From a checkpoint of a small transformer trained on Wikipedia: 12 layers.
MLP neurons of a small language model. Each row is named by its layer, matrix (up: input weights; down: output weights) and neuron, and shows model dimensions 16-207. Each number is 128 + 24 x the weight over its row's rms, rounded and kept within 0 to 255. Numbers have three digits each.
After each neuron's rows, "fires before" lists the tokens most often just after its 100 highest values on Wikipedia text that the model never trained on; "fires in" lists the words (lower case) most often at its 100 highest values on Wikipedia text that the model never trained on.

L6.up1346:129177118129135132112124142126101161128113113135163137115123122107170144121133122132138108140137132131098089052130127107152092121122125123119116139160168117141107164139122123060153145087091107075099090122116122141120151126121105137125119105111111142114092091111097118151132083094112123132122148128126170147133146144136128142139123144099152139135097154134100120123112099120130181134135146140111036120153167152135140119162110097150191091136123173156123154127144116137174096137112123102108133144116120168159133105114118107146129121136149119108113137128141122127098136192104155135
L6.down1346:095095088160120123142125119194109136111148075113150150130147158134134131156126089108179140078165149164129122119131115121101151127117114090117154165145156107121123143163111129154123112157078130116095143099158107095148126122138105136144105118121114139103127103124127122120081102093133132081135108091117136111094143094129070160091116103108136133138105110137128108101129174140111174152090098128171160103114084126109124123117118143172161092128116146112139143128075095122108092088121172134179096108147166104118132104095098129124096096170153126128118103186111151143104097148173100124
fires before: " "
fires in: "december", "november", "may", "year", "march", "january"

L6.up946:146127152177140116175143114095158129127147089117153113109150121137114135144077111161165140147153143118127167122150149134113100089135121142120102137147116112140149141122141134168131098137158103127120081148164120147107128123150129138099147169100136132124078117082138105130122066111127148127114079095111134107161160096111144159150144123154149086126193126115132161172121135113136161116090150127177145080088188172125136110132137115106103112126157115103141132114092124102117070109105132156112124124134112095115116144159135155117111114115146120121096166139145133092126124119128182113
L6.down946:135162115139129166146136120124159146104124082113102107127129154157093140130125154090131123141108117132162104116153112076162131111142103099180131132124126162167127157130117169149133199151119137106109148137123127125145118164122128158112114126111148124121122139127147133120135133126078129134103133120112120107132128123151112148147193134150144127177137142137181120127124127111161127147150102064138101138155139156145147131175163107139157104157143121155138095080143122168137141162165108133135152115135153120106144171146169126122084138131157124136109123150096142110135086127142132162
fires before: " the", " a", " his", " their"
fires in: "of", "after", "on", "by", "to", "be"

L7.up562:159161181146123114145080145163116155131168202159125151147115110152122176094133152113117103136131140144153073093141112130100099105119130190118120102150105177155140123101117102115133109150088120130130152157133128114132134142147086171149165137151117113158108167120101132135154114143137128147143118125116161109123093175114145138163149122115108141181141127110166075168129073117119153148133132124158127142087098090145141151117076144147108088173097114103102156177123135108116140084135102153115164123174139100142092132085112154129136121170136159139179108144132103142128133105140107120
L7.down562:132123097155098147152115154120126132096137125067119156148101134132150112108119105102146099108154108088100121097154104139087108134145110096110073125112168114126155118131153166165130107115122144159118109116121142122105102129149159106160126084140110124100166140130147148147086144115104153094130125132144107106127107137143140142112122117126159112174120151151128114164117140140144156130130110161140143142140148123126122155082089116158104111177097163084145133112136125143139144113149109123102159133086151182151115089120142126139142131125128147070101096141136181111159104132111163141
fires before: " in", " on", " at", " by"
fires in: "born", "located", "found", "based", "set"

L2.up308:118152118140161127105130153126118156153127085119133115147092106142177152102132162117156140136168093085121084100143100135142134135124095127096093149118116096133098118140125136136122144101137132159112129149084158114141151090140140126113111114104178126157128096126164121102073151146122103127144112102135108139144134191153079144135114124136125107136150128157130107134145124125131173093133146102143131146102128116065122122129105137125105110150113133137173133161144144150137066182157135094135105134127098153124162123131107166048148125130139166098101116172128136110113121177135137151
L2.down308:126147143119127112099149130117141123141064130132098137123124139135130102090099146127133132158103098151134110153144108132150133133125087104111118130098125161134132104135130157115088124135156096140134127188121163069102127110124134136151115157135134166162159122135163107115134137138132086131095139147162096143153097174128085131130139154135140108068130154152148090154125163143120096127130090109164134102139146111118077123105068107164087131148133108163168123068142119159124124175129121105112116153141135095177141173175095155121143084127134128130093119127159142072098163164091091126
fires before: " the", " a", "ed"
fires in: "won", "received", "earned", "awarded", "receiving"

L7.up133:143160167167140071098117144115120160126114121126161104136180138137152140159111141134126121119117144105157150134122163142113150113117087137110134113117124124142187108101135135119077129136144100157133128090100143123124145161130133124144110100130119095133129123181071117176118121141148110111140137099065176073127131134080118137122108129112146119135144134127105167123135130111145158106140142081084119147107132120120144098103122110119124130122109130113139099145127098104124169098166071139122132158135114120140130163145139096114159126136089122142079163100138168124111129171122181111
L7.down133:115148130174109137146120181103090153124150113070138134098187113148135115119083113131110141116117083167104131137118122119102173143145136104124112131105126139166093131126131112129159131167136124110139112107167149125128119116131120106162087103151106142131115101081084099144153132114124092094142136169125122128103105143127117091099111120144131127164133160118116155137108191108139124159122140153140153123141117120171125181116142129126120121126146126151093131141173089100155129102126107080148117147138108124138135130138135100101124120149104119132152135160121094143139118106177165131
fires before: "x", " the", "ven", "en", "em", "e"
fires in: "of", "sexual", "seven", "sex", "seen", "see"

L6.up1094:136175124143142127094128101110120162103169109111143135135129099104103139132125215149116140095094096116138122142085132114143118105108146120122115115165100093157099132116122121088182084124148123123133144129111164122123130170124135130046163146155139117163097147116117147140087155155115159143117167079094128131116144125117129119131110134119104136134114155118166147099169097153117145179148130137141162130143135109158121125160157117111124128128141139113126114121156134107171114171166127088118133138137122150127142121140180108104168098071092133187158128126140150087090126149088150088
L6.down1094:121131131143135099139072139112129131106175152154111120144101104099100123129161149139103150085108111156140156162152096108145128127141144150103144165121076178159137104111159115134130077152167104094133150143174132145118126119156134150089147102131129134132119154144128121157122123168097154130122118103127139134100078111178116127128120128128148091129107158163153179125132119147149147158179107126119116107130179144137132110113135116127124136146098144138166155114158158137149139101164138166124139123129102135114116109137149158062124112135090171109144119134114124117085142123148117117
fires before: " ", "ant"
fires in: "june", "may", "important", "march", "assistant"

L3.up552:131121148101158088135094149153113127124136127107148154154177130114100153104141129097146148121107175099144162126154119110120145144167099100134147134134152142055161116143120102139127129107138118137158084131090150108117128110138106158123142134144109074124133108158155143104103082141134090145115084146125130100074082132094123076114131162105101077089140126092146123149111174184133110110145133115178132114101100119150097109149099161127110152116148109121144116157073137110147111132116159169119104138127116155127154163110099109100157129108154103085147118137137134132115097132142116143
L3.down552:112129100125187089133128120113154114126160182170111132125141143128140108154100139164113140106128142070118132157136115131134153143073171146075106133119115132131161128104107125111137130135083123097112165125151106158162159141137120110149121101113101123152137084099131108166153123152127151133070141091115200151159167080137139153153130143129169136098135076125154091109135090097129144121122117078146072126122133142136119117117116166119113075113130124122105134082160105159106118135138123151156120153151145123110125121162155140159114148169145124168123126087151143097134133094151136098
fires before: " the", " as", ","
fires in: "of", "well"

L7.up1159:127114156129111131138139130151125107132083155076181125096143167149116102184142134122153143156211153118110140122112151146124138101126081154128077126118156157163141121103116150123123124112129086157141145109108097115110101118122159068146122120157134130117150095130085135138114130127110127139169114108127145085089129111133127103163151113138109116119131077116126133158144115118113155093097122152123146128114112117117114112169137102145143107171094107117088115123115100141102138119118117115141093125165164085093116152093114143126102132180131117131146116186149076116142149142139153096
L7.down1159:150139108172154078091109131150060118174121121114124126148136135115137133105123127113111108124110121137122104139106148117133156106097166137109137107099119140115118107099145153104142105109115129102125136120132184101149157131159141139140108138151094106148166133160118183108135145110173107137118115174123176106160159129092111109135122161113161099162130140127104115088080125118131157132157178176127123119122123135146137153097117151126114113157131129108141161148118151123154125159154123123186108101115155135146135130139146116114144154130100108100114106119112115102142131114132165152
fires before: "x", "a", "ek", "e", "en", "em"
fires in: "sexual", "sea", "sex", "see", "seeking", "seen"

L7.up1334:138117117138153114123130159176134157118152087130141134146070149119155147129108170159153137098170141146132126137106139136099132147114112116160102121161129128190140132108148119107118122118101095122132094101158098119154162157109116139119123114142137127125097052177093151183142126149117160127157122130134159136095133116118105127134114159133188118145132149141150136138146112143139159134175159103107101170123123104142106137149106103093152115122123154122143118095102141159176138115087103150127080111174103164119131132160142137105129110136153138175158140105099147072075112124119146128
L7.down1334:110074120144157124155155109140160078103096128126117149136127126111108133128113144144167115123121131133090127123180123140129146144101135092114148112104159152133127160136108174153160123145141135145101132124200144103136141132095088127094092119127109102154108128132105155146167122110110108112120135164146146110165150118113082105093120120129113128101112135125145125143111150115107131155106126114119129101129152146124141118155151090124137101122113155133120165147107137157132070117123095136140132113158114065088093117144100113175104088136134193127158138136104131127108099093073133088
fires before: " ", " of"
fires in: "may", "end", "august", "february", "june", "there"